From a checkpoint of a small transformer trained on Wikipedia.
Size: width 192, MLP 768 GELU, vocabulary 8192.
Architecture: rotary positions, no biases in attention or MLP, tied embeddings, attention and MLP in parallel.
MLP neurons of a small language model. Each row is named by its layer, matrix (down: output weights) and neuron, and shows model dimensions 48-175. Each number is 200 + 40 x the weight over its row's rms, rounded and kept within 0 to 999.
A block is one neuron, or neurons of one layer that tend to fire together. Before each block is what it responds to, as a language model described it from the Wikipedia text at the highest values.

Responds to: Short two-letter pieces in the middle of split words, right after an initial consonant or prefix, such as Comp-et-itions, ref-us-ing, anest-hes-ia.
L4.down66,242,192,189,194,128,190,212,177,205,173,184,247,233,135,248,264,200,215,207,193,189,181,231,101,197,157,145,185,166,218,244,176,206,227,132,231,212,144,182,183,183,178,186,252,166,124,223,288,170,173,165,193,255,271,203,183,163,214,161,217,155,213,189,240,206,225,250,171,274,203,169,174,186,214,127,241,186,232,127,209,198,174,150,184,216,234,184,108,142,265,240,174,162,303,194,168,158,177,259,246,286,254,222,211,257,161,224,209,166,232,213,233,167,186,181,210,199,231,182,182,235,178,181,194,240,87,235,241
L4.down466,176,174,188,170,186,199,229,228,224,147,185,164,230,117,173,175,165,188,227,233,158,190,275,163,238,222,190,237,183,165,203,223,174,202,147,227,207,228,169,197,217,205,173,291,150,229,243,132,260,84,179,174,199,331,178,206,262,195,278,211,196,235,242,177,231,225,210,206,139,160,237,203,198,183,176,152,198,188,214,268,215,125,271,219,223,207,241,202,133,200,177,130,191,176,182,178,210,221,123,195,224,135,172,219,196,262,129,211,130,194,189,209,184,186,231,209,190,205,265,198,166,200,249,178,216,169,283,150
L4.down730,205,186,235,120,151,210,216,196,297,223,197,225,266,195,247,208,157,208,125,131,146,127,215,211,124,196,251,183,179,158,199,166,188,281,131,227,181,215,161,258,209,149,192,221,155,204,234,206,201,172,201,242,190,205,182,246,213,204,231,228,235,272,213,171,255,209,266,160,175,162,199,137,222,225,280,212,183,169,166,209,223,217,179,209,118,172,182,187,205,141,221,154,270,283,128,147,174,254,182,221,279,174,149,135,164,148,214,216,169,226,228,206,246,148,204,195,165,205,244,161,199,183,115,260,194,164,233,184
L4.down750,165,290,258,146,199,172,252,135,213,193,144,256,147,156,175,191,223,189,216,274,226,85,304,133,214,238,155,264,213,156,209,175,289,213,201,142,201,225,139,244,210,210,173,258,183,180,196,185,236,192,189,190,201,235,189,170,239,224,269,234,226,224,219,195,240,184,164,234,187,224,163,222,195,230,187,150,239,141,209,155,184,170,217,185,121,174,183,165,209,194,210,206,199,176,151,250,162,240,118,225,162,143,179,207,203,286,221,225,167,174,168,183,215,192,178,239,230,109,245,258,168,197,210,209,217,214,231,207

Responds to: Fires on tokens strongly predicted by the preceding text: prepositions inside set names and phrases, such as Department of, Center for, and over, and later pieces of known names, such as Prob-us, T-own-sville, Fortitud-o.
L8.down45,173,267,198,226,177,187,158,152,267,243,229,199,204,166,143,192,213,214,281,222,266,159,243,115,229,258,244,195,233,235,220,84,219,211,160,199,204,88,210,235,122,197,247,162,287,176,225,206,181,174,97,241,187,180,160,222,165,193,205,147,202,163,182,236,152,226,237,186,134,200,217,203,172,199,182,214,180,198,187,165,145,195,231,253,193,214,235,200,201,273,226,225,202,127,213,185,228,229,193,181,230,161,209,220,202,141,201,259,169,174,146,188,201,208,200,264,219,240,183,199,224,192,237,206,189,179,211,211
L8.down141,156,190,245,216,222,188,227,156,198,229,224,161,182,233,189,172,178,251,181,193,253,192,273,209,207,203,210,214,162,225,143,150,207,147,153,231,230,186,138,200,203,234,252,213,186,194,262,177,135,215,140,216,135,265,239,210,254,161,183,146,165,148,199,191,147,199,207,263,169,195,245,198,238,149,193,177,202,264,227,197,129,182,229,216,194,268,281,238,186,284,120,263,183,172,190,213,285,213,197,192,156,161,199,191,230,252,220,197,229,223,148,170,166,207,165,198,180,211,242,194,203,224,204,217,215,188,222,236
L8.down175,227,229,193,206,174,210,159,120,194,143,246,233,213,148,198,295,195,204,219,175,204,177,243,201,221,257,117,190,238,181,123,125,237,154,224,176,191,155,179,243,143,190,284,173,230,179,158,202,143,159,101,180,144,157,179,191,181,224,300,187,195,167,175,144,158,206,237,218,160,190,211,205,138,170,203,185,224,220,209,202,257,185,225,266,196,177,245,192,209,245,199,219,220,179,179,164,252,199,237,188,208,205,199,190,271,164,210,230,221,124,211,220,159,198,174,281,137,267,217,258,184,177,238,161,156,163,160,177
L8.down346,192,272,171,194,221,276,215,156,235,181,265,227,189,204,215,262,227,221,328,227,187,201,266,140,235,284,210,188,229,158,173,129,176,192,237,148,164,184,194,247,168,224,291,214,277,207,212,231,190,183,124,230,197,141,184,170,203,216,276,247,180,229,173,193,181,233,218,173,231,200,206,190,161,208,196,241,211,205,227,205,252,195,265,261,196,217,224,187,199,233,222,210,158,135,199,201,239,262,216,214,200,203,234,225,284,186,209,218,235,166,186,203,233,205,222,205,90,147,221,203,217,178,267,249,156,204,175,230
L8.down382,244,199,182,213,193,231,176,138,249,208,260,257,159,191,199,265,186,166,216,209,221,229,136,175,165,237,219,202,211,253,186,225,171,145,196,243,211,125,174,179,174,201,243,151,268,202,221,233,241,234,165,244,146,161,162,204,215,187,188,212,259,219,196,236,186,204,255,172,123,246,258,261,182,207,179,117,304,212,195,124,199,218,201,218,108,197,303,180,160,207,271,138,219,229,225,186,280,132,179,251,179,213,223,230,204,177,229,235,151,199,183,220,192,165,192,247,269,153,193,209,182,148,227,175,145,184,222,240
L8.down401,170,232,248,268,211,273,197,109,239,253,199,179,168,153,194,280,218,189,214,197,168,232,247,186,192,241,164,187,206,144,188,135,213,179,199,222,199,146,175,188,164,237,307,171,227,148,213,161,181,174,132,252,122,185,178,222,229,187,237,204,214,189,207,214,123,222,213,242,90,274,204,200,182,183,216,190,198,185,217,206,168,216,241,269,207,206,248,179,198,274,204,185,190,212,183,216,233,239,200,163,148,182,172,174,267,189,208,256,166,205,180,159,139,225,151,245,150,192,256,239,206,175,284,264,183,154,226,232
L8.down452,219,176,200,224,232,248,140,148,249,217,247,159,193,190,138,322,176,166,227,215,177,209,215,193,227,185,207,143,189,109,174,133,225,164,189,146,151,246,197,166,136,187,283,195,231,232,209,164,260,206,183,272,124,198,192,162,210,193,248,294,207,225,211,237,164,204,197,196,147,244,228,164,199,219,213,204,192,205,261,172,265,216,268,250,140,222,201,188,183,274,197,208,158,164,156,197,216,199,224,141,183,176,185,236,224,192,207,246,202,214,243,178,190,209,149,257,119,225,281,187,198,225,213,237,176,188,215,231
L8.down470,222,220,213,250,175,285,197,129,219,125,236,229,156,171,238,271,199,183,269,223,165,247,212,131,209,191,207,152,215,184,132,228,122,172,207,202,182,143,178,118,157,162,283,133,294,174,215,243,218,129,186,230,109,157,152,192,194,197,180,249,217,248,199,204,127,242,207,156,163,249,163,234,175,204,157,161,287,195,210,158,240,212,234,315,194,187,239,136,193,175,247,105,200,210,161,202,238,196,190,248,184,199,189,165,254,197,225,215,169,180,245,212,220,196,160,153,188,162,225,203,189,149,216,270,138,213,208,217

Responds to: Periods that close short abbreviations or initials, such as "www.", "v." in case names, "c." dates and middle initials; also some mid-word pieces in names.
L4.down231,158,203,178,247,159,216,158,177,130,148,266,154,179,206,128,128,179,192,238,189,218,238,128,172,201,136,214,233,191,164,243,204,146,201,253,167,236,121,205,141,232,135,194,202,163,192,244,162,200,227,169,135,265,157,212,144,240,233,179,201,268,188,197,223,261,142,226,200,134,211,222,260,172,217,224,192,176,179,192,242,207,179,265,206,138,147,209,180,183,148,266,221,146,252,159,154,255,189,235,170,287,234,220,197,258,171,207,205,166,156,166,260,191,147,164,229,184,189,238,223,170,166,165,177,191,198,184,198
L4.down289,250,243,184,273,253,153,167,187,189,135,205,201,211,182,182,237,139,199,195,201,162,215,249,232,189,103,196,213,159,232,160,242,170,179,240,217,200,239,187,210,147,150,171,161,237,289,197,163,192,177,171,202,224,145,183,129,200,157,260,212,184,239,217,225,214,225,267,205,161,260,177,149,171,195,178,219,158,221,164,194,224,243,214,204,172,212,235,200,172,187,226,223,180,176,140,231,202,176,209,244,157,225,170,263,200,216,199,275,202,193,202,184,192,197,190,259,214,157,191,218,201,140,211,246,159,204,204,177
L4.down456,233,171,216,220,219,237,156,232,217,173,271,241,205,266,170,267,165,187,156,202,187,201,106,135,199,227,215,221,214,227,159,201,196,169,238,184,217,222,206,226,214,208,197,179,196,232,240,182,139,208,195,177,231,235,184,210,241,153,180,162,167,232,234,253,221,197,228,229,187,211,204,182,203,190,175,180,222,251,200,188,226,176,151,137,216,150,188,255,269,225,247,209,135,179,215,217,126,195,117,218,269,216,88,182,181,192,226,143,245,205,194,188,218,170,178,158,255,212,192,173,226,155,212,195,187,190,157,177
L4.down648,185,209,213,165,195,263,162,269,169,181,193,214,231,192,166,215,295,233,194,129,220,220,236,216,204,197,246,181,139,212,202,221,212,177,166,225,163,300,170,251,202,256,204,220,152,198,240,137,170,203,107,287,199,146,264,137,192,192,161,245,195,191,170,176,223,223,163,243,224,200,216,159,179,184,234,197,191,280,273,185,204,217,125,190,183,203,227,180,165,224,189,206,99,210,231,214,175,158,139,186,176,279,183,96,235,195,133,168,178,294,176,213,145,293,174,231,196,208,248,155,237,194,190,208,162,223,175,193

Responds to: The space after a month or day-comma in dates, right before the year (January 2003, July 27, 2010); weaker on mid-word pieces and infobox line breaks.
L8.down213,193,239,231,140,210,207,224,199,204,222,245,206,194,202,171,204,244,168,117,191,238,201,294,119,262,213,196,261,208,159,184,233,232,236,220,216,178,212,182,168,166,226,283,203,232,220,186,223,163,206,194,238,279,202,192,170,232,272,257,324,174,178,181,269,211,226,214,147,197,254,198,134,182,213,201,277,208,208,207,176,190,258,164,247,191,165,175,177,205,159,248,262,204,184,171,195,181,170,174,182,216,154,150,156,191,129,233,191,274,166,140,192,140,169,205,211,185,220,218,233,211,179,211,220,204,214,185,258
L8.down242,167,224,192,130,215,171,216,191,165,196,223,165,200,187,129,106,230,244,236,186,218,166,287,168,243,186,185,224,187,141,201,156,180,260,189,263,215,181,179,226,205,198,278,232,166,157,215,169,139,193,183,162,233,180,188,204,199,277,209,198,158,209,205,202,185,234,160,141,265,185,154,167,224,187,205,267,127,207,208,118,177,204,188,235,273,246,150,143,176,171,206,279,146,187,167,210,178,256,135,173,217,128,169,157,257,175,217,153,257,189,131,248,185,188,175,118,106,189,192,184,178,194,165,241,221,190,187,241
L8.down347,169,277,203,226,216,202,207,145,186,231,250,242,213,178,170,160,227,251,169,157,195,170,217,229,225,167,176,199,239,138,158,197,231,226,261,237,162,159,153,312,166,253,174,177,178,179,180,180,170,200,183,175,216,96,169,193,211,227,243,216,236,217,196,185,198,216,233,190,205,217,184,195,222,202,237,231,207,199,212,157,251,228,219,189,220,186,174,145,204,204,254,298,188,225,209,239,194,273,133,226,161,205,205,181,249,114,179,180,302,218,133,229,183,179,213,184,137,220,179,242,207,161,212,173,185,182,191,222
L8.down350,134,244,219,163,196,212,238,219,207,237,170,194,213,186,188,68,254,181,54,177,206,190,241,191,200,177,241,208,204,148,216,216,211,297,242,300,161,185,216,233,236,217,176,212,168,207,210,144,124,192,218,185,232,145,208,229,233,214,199,186,168,207,222,185,206,232,197,183,170,226,164,165,199,220,230,234,170,202,142,227,101,231,173,142,178,195,161,189,183,171,258,252,198,228,223,266,159,209,138,250,218,161,210,168,224,170,212,119,229,234,129,205,170,170,229,163,183,201,198,192,188,182,219,210,199,193,222,222
L8.down399,150,262,147,222,262,171,203,147,275,230,141,188,229,299,280,179,209,117,135,261,241,209,239,129,176,177,161,227,207,212,199,158,207,184,244,159,221,206,152,220,134,161,268,206,220,204,199,181,166,226,205,156,243,212,89,247,151,257,213,221,200,179,217,147,160,220,196,187,171,209,169,181,202,166,96,214,221,212,214,232,240,176,204,157,97,153,236,172,265,137,144,162,131,198,133,227,257,156,213,202,200,267,171,148,215,197,237,224,151,201,263,201,208,209,208,242,225,199,181,234,182,257,164,202,224,242,213,221
L8.down638,223,244,218,142,187,218,147,113,118,198,243,260,223,139,259,234,231,206,202,154,234,149,233,224,192,257,186,233,240,169,173,160,228,207,217,195,240,141,128,259,157,205,232,197,206,186,201,167,159,191,156,129,202,103,144,232,177,182,269,179,213,214,206,220,262,194,239,192,260,248,166,191,189,191,212,205,223,255,240,208,226,217,239,232,220,169,281,164,244,173,224,252,241,216,188,217,146,291,169,172,181,182,167,146,207,198,214,204,208,220,202,249,191,210,164,190,122,227,184,250,232,177,207,167,147,164,159,154
L8.down641,141,252,163,158,211,166,207,207,174,244,248,196,177,213,141,130,228,176,188,207,217,202,279,169,234,173,228,160,218,170,183,198,211,202,222,217,219,158,180,252,155,214,267,221,198,192,222,150,136,187,231,202,228,111,186,238,217,283,174,240,213,209,153,190,252,209,232,145,167,215,178,198,216,228,226,256,186,168,213,109,154,212,203,203,271,193,179,157,193,201,225,271,131,202,148,245,180,258,150,226,194,123,172,182,236,142,168,175,235,205,120,153,225,167,236,214,166,165,217,170,184,169,195,237,207,196,213,199
L8.down724,194,217,259,225,188,177,171,184,240,227,219,207,225,134,190,230,208,161,164,178,219,162,176,269,193,182,126,259,204,194,155,176,249,154,206,302,147,158,160,189,149,225,199,200,169,218,159,197,124,242,123,178,168,152,161,237,190,234,278,229,239,179,180,177,184,171,228,291,85,229,175,200,200,204,241,220,261,247,199,185,192,229,198,225,206,183,243,174,229,228,245,234,236,205,167,181,201,197,230,200,168,207,190,190,203,130,192,160,255,179,161,217,145,181,261,271,231,303,241,248,184,143,233,179,185,193,200,196

Responds to: Space or hyphen tokens just before a year or date, mostly after "born", a month, or a comma in biographies and tables, e.g. born 1978, July 1, 1988.
L11.down334,214,158,208,162,273,85,210,172,180,188,84,217,203,205,136,179,247,153,210,190,198,145,180,223,218,186,177,210,267,219,333,158,210,163,188,155,268,210,213,199,190,202,170,210,228,224,234,183,190,257,218,215,164,163,239,186,254,255,224,184,209,217,222,180,235,158,199,171,170,205,280,146,224,195,241,219,166,283,328,182,190,191,181,174,256,175,195,216,227,215,333,155,178,218,162,141,159,151,147,288,131,175,229,146,181,228,223,168,209,157,213,226,128,212,223,193,163,162,230,239,177,262,233,184,247,237,159,191
L11.down625,121,213,169,175,218,181,198,233,203,244,178,200,139,195,197,116,251,332,259,234,279,221,172,182,174,233,159,162,152,245,183,187,177,192,278,191,102,229,139,174,191,161,141,236,197,181,173,200,186,157,231,209,193,236,182,254,148,135,175,280,241,164,216,160,218,281,249,200,214,176,157,181,153,217,198,188,242,251,166,240,121,183,223,190,181,175,212,243,201,265,234,210,219,230,247,258,131,197,256,134,112,168,229,189,202,211,260,191,162,224,225,215,109,162,214,186,169,247,196,207,197,174,221,225,259,181,148,190

Responds to: The preposition in (sometimes of) after a noun or verb that introduces a place or time, e.g. sites in, University of, reform in; also infobox field colons (Family:, Country:).
L4.down182,173,221,208,158,179,154,143,167,239,278,153,171,181,228,242,214,170,195,265,164,197,259,280,178,209,193,164,292,160,270,254,166,241,133,142,219,157,208,227,237,128,228,176,248,195,175,194,216,161,201,157,258,150,173,229,209,144,133,241,256,258,224,153,167,231,181,177,214,215,249,101,190,164,238,173,155,208,205,202,212,198,226,214,172,247,227,186,194,270,201,229,242,196,230,123,205,235,98,141,206,166,167,203,218,198,166,213,221,218,308,253,221,138,204,245,163,154,191,162,206,211,243,274,260,197,199,220,157
L4.down385,118,247,300,250,164,278,189,152,207,213,103,223,211,220,175,235,149,178,206,232,212,175,279,233,173,228,241,204,158,228,158,181,214,218,246,161,241,196,202,250,131,244,167,137,182,253,257,180,193,205,170,184,242,180,211,200,260,240,211,212,147,193,136,183,268,121,158,141,198,206,179,197,198,212,235,225,222,265,208,199,248,221,173,224,257,207,202,179,210,237,201,191,175,207,168,203,229,280,157,172,197,204,241,177,226,239,227,145,198,230,171,136,168,197,180,211,234,136,241,174,175,202,241,169,184,183,94,133
L4.down549,196,209,218,254,203,266,212,219,224,263,197,172,193,137,169,146,217,304,261,168,200,262,136,222,185,166,244,239,117,218,190,142,177,158,218,166,175,223,238,196,201,143,86,209,289,230,175,171,165,164,113,199,226,153,238,198,158,243,213,211,222,143,238,268,133,216,262,165,245,203,228,201,159,220,189,205,227,183,208,212,234,166,200,275,228,195,159,190,233,193,192,149,180,223,135,174,225,181,222,252,220,180,213,203,248,165,189,229,185,205,233,204,233,218,161,186,273,235,149,230,246,162,245,209,197,182,179,155
L4.down738,228,143,191,223,217,256,207,227,262,179,191,252,227,189,226,266,223,108,274,211,123,172,207,193,165,180,235,242,214,240,176,254,184,199,241,186,204,234,242,172,225,164,132,122,192,211,154,176,228,178,150,202,176,149,161,240,229,218,273,134,216,160,155,148,213,186,160,184,167,184,257,226,190,155,200,196,252,185,215,135,190,235,187,207,239,152,274,247,137,252,237,208,204,209,137,233,196,166,187,176,205,125,123,243,231,192,217,186,195,241,139,208,238,175,164,220,145,165,260,209,187,233,241,186,206,152,198,185

Responds to: Mostly "of" right after a noun that opens a longer phrase (team of, score of, boards of); also table-cell pipes and mid-word letters.
L8.down32,151,233,183,156,182,164,204,206,130,281,166,223,168,100,216,101,190,191,238,174,273,183,257,107,166,212,207,240,209,161,253,197,148,282,176,217,273,226,215,245,198,207,215,220,186,174,152,195,217,185,148,176,154,179,195,224,195,231,197,129,177,245,164,202,194,252,192,194,302,224,227,141,141,209,177,206,184,191,161,162,219,227,239,231,205,179,186,203,222,182,196,187,252,193,208,166,156,197,167,127,213,178,197,239,237,214,234,220,179,262,114,220,249,231,189,135,228,111,217,114,256,211,165,190,221,193,198,197
L8.down86,200,249,182,278,223,255,162,216,205,140,229,204,231,197,230,243,126,227,239,180,181,121,234,279,185,178,180,162,257,191,169,198,173,146,149,150,221,232,186,225,186,177,193,173,228,222,178,161,156,145,207,265,170,161,286,179,183,124,172,191,230,164,172,148,253,226,166,174,220,257,237,247,195,185,205,180,146,152,200,165,203,225,161,200,248,221,135,193,189,208,240,203,133,201,188,319,235,124,171,134,128,262,157,144,238,161,218,218,181,171,224,179,168,231,250,193,241,195,174,210,257,200,175,229,243,169,207,206
L8.down104,166,152,201,194,200,213,197,231,156,202,217,191,190,271,184,201,179,155,211,142,185,147,249,222,126,211,140,206,201,215,162,224,191,158,251,170,216,185,140,163,242,152,240,254,187,266,201,213,167,212,199,167,151,211,266,267,248,289,224,148,85,201,244,143,245,196,218,201,243,182,190,202,220,158,199,163,241,175,244,244,193,221,189,137,197,207,301,205,216,213,268,224,216,115,161,218,184,195,249,210,215,226,272,226,150,292,214,216,212,250,249,218,208,218,163,125,195,188,154,121,193,267,209,217,143,181,133,198
L8.down221,149,193,253,173,84,119,180,146,218,210,245,178,208,243,231,205,170,201,150,214,203,188,179,170,220,232,196,250,191,137,188,203,150,175,227,207,261,209,198,219,195,141,258,136,204,212,240,234,162,240,237,218,244,170,244,225,168,133,213,186,149,183,207,256,177,200,134,243,189,188,240,216,185,208,176,197,215,230,213,135,282,166,208,196,201,225,267,270,263,181,124,204,215,190,335,276,215,174,241,207,218,178,147,178,237,165,217,186,197,236,177,212,217,158,207,177,219,179,146,265,176,165,258,330,316,229,133,239
L8.down257,179,178,218,149,208,202,178,194,261,240,200,213,219,178,230,203,260,176,302,232,244,180,251,239,192,192,225,162,166,246,141,233,188,216,170,264,137,217,114,143,253,190,258,215,286,212,226,242,212,130,224,223,176,206,234,218,134,152,162,176,187,238,183,167,209,193,222,229,264,231,231,172,159,211,204,212,165,239,189,178,159,213,187,182,176,162,151,204,138,269,237,173,250,199,188,230,143,172,201,145,191,221,212,160,173,143,180,258,185,244,199,222,113,207,187,191,185,250,203,196,208,206,225,238,209,198,150,231
L8.down308,203,207,211,274,177,214,172,207,249,258,170,237,262,249,196,219,210,147,146,195,220,167,186,162,244,161,158,232,187,238,180,151,155,167,198,183,199,187,163,178,200,177,284,156,244,265,242,182,158,213,194,176,247,171,186,162,223,157,230,228,160,139,186,236,152,278,223,273,237,172,251,256,187,195,170,317,236,245,198,205,267,195,243,230,226,185,165,201,186,151,186,181,167,139,281,207,183,178,150,190,233,207,187,164,254,228,141,169,155,209,185,232,243,189,206,185,195,230,169,145,194,141,236,188,180,179,167,216
L8.down366,220,238,196,204,192,150,235,218,201,176,192,258,226,194,214,102,224,124,275,248,170,185,211,210,170,178,179,243,205,178,127,144,241,224,210,124,167,205,164,145,218,158,235,223,202,244,184,204,197,141,224,242,115,204,208,166,195,205,170,141,218,238,206,206,192,227,197,256,269,85,178,187,208,161,211,172,195,195,285,209,241,203,188,181,290,210,237,187,214,235,213,324,169,167,166,189,151,203,112,229,134,131,133,264,205,182,158,216,161,140,186,219,221,164,200,234,198,203,179,228,235,163,184,260,235,266,204,190
L8.down465,188,132,233,228,131,206,207,226,218,209,186,200,189,207,230,279,177,169,196,178,181,173,193,172,236,224,210,268,173,206,174,220,196,205,241,181,178,184,188,182,185,205,267,123,217,228,132,202,201,195,127,158,230,169,244,222,148,176,212,213,184,169,174,165,163,132,198,157,166,210,211,211,233,152,179,210,218,147,231,250,246,197,185,155,233,110,202,194,195,262,162,271,189,144,238,226,222,160,181,211,150,217,122,233,290,210,166,218,204,254,202,215,188,196,190,195,167,230,221,189,225,261,233,190,224,160,107,228

Responds to: Mostly the preposition of right after an abstract noun (choice of, methods of, game of); less often by or in, or the first word-piece of quoted song titles.
L11.down290,189,262,191,216,163,195,203,135,136,197,198,170,219,250,146,215,195,204,190,185,224,178,177,166,188,278,220,207,183,179,196,145,162,182,286,225,226,184,164,268,175,215,200,144,206,155,228,145,180,203,177,208,213,254,198,129,261,235,183,290,203,190,194,228,200,229,184,199,254,161,228,88,183,157,225,135,196,221,172,182,244,246,230,290,207,209,137,169,220,194,154,195,184,241,172,267,203,231,225,219,218,200,157,248,241,261,257,155,198,149,174,245,171,250,203,252,153,205,199,254,158,180,200,258,253,261,189,162
L11.down680,182,195,152,199,168,175,190,206,155,192,175,197,230,222,212,247,224,175,154,205,178,194,273,208,184,211,207,195,195,191,227,213,222,200,162,132,165,206,232,133,149,258,164,220,282,180,219,147,147,117,227,232,173,208,223,200,195,133,194,161,260,220,190,115,223,182,192,174,187,115,165,161,326,219,150,275,221,178,215,179,255,107,156,192,253,244,231,187,185,133,217,179,222,220,163,188,212,215,157,154,111,261,206,202,243,222,199,193,211,194,205,212,237,262,252,180,210,182,199,181,164,215,204,195,190,186,221,204

Responds to: Inner subword pieces in the middle of proper names, mostly foreign places and people in lists, e.g. Rath-f-riland, Frank-f-urt, Prz-em-ysław, O-'-Brien.
L11.down417,189,173,100,136,158,189,248,270,164,221,212,190,238,201,185,176,196,229,227,215,115,190,153,117,169,254,161,188,243,288,195,135,238,140,166,283,153,169,178,265,280,216,165,143,211,110,249,172,255,155,214,255,235,225,194,179,141,239,267,244,113,208,255,187,225,248,204,217,228,136,189,195,150,229,285,222,218,232,200,212,146,172,218,196,281,166,161,167,181,258,208,229,234,174,238,246,168,154,153,215,146,223,123,187,170,161,193,211,168,233,190,224,182,201,170,175,164,310,228,187,146,194,250,174,219,193,220,253
L11.down718,199,193,237,248,193,189,198,148,237,250,239,141,206,193,157,194,201,184,191,238,222,146,170,144,224,170,166,172,194,282,197,163,234,224,211,166,163,105,168,218,214,273,256,247,243,218,233,185,206,232,216,215,212,232,170,168,269,182,205,174,126,205,229,214,119,202,188,240,240,216,224,136,232,206,213,209,154,196,163,171,250,193,216,167,235,251,187,175,160,197,221,213,283,227,169,266,210,184,179,112,190,203,171,281,144,202,259,219,193,220,172,120,215,221,120,187,187,204,167,187,109,180,173,224,156,224,150,164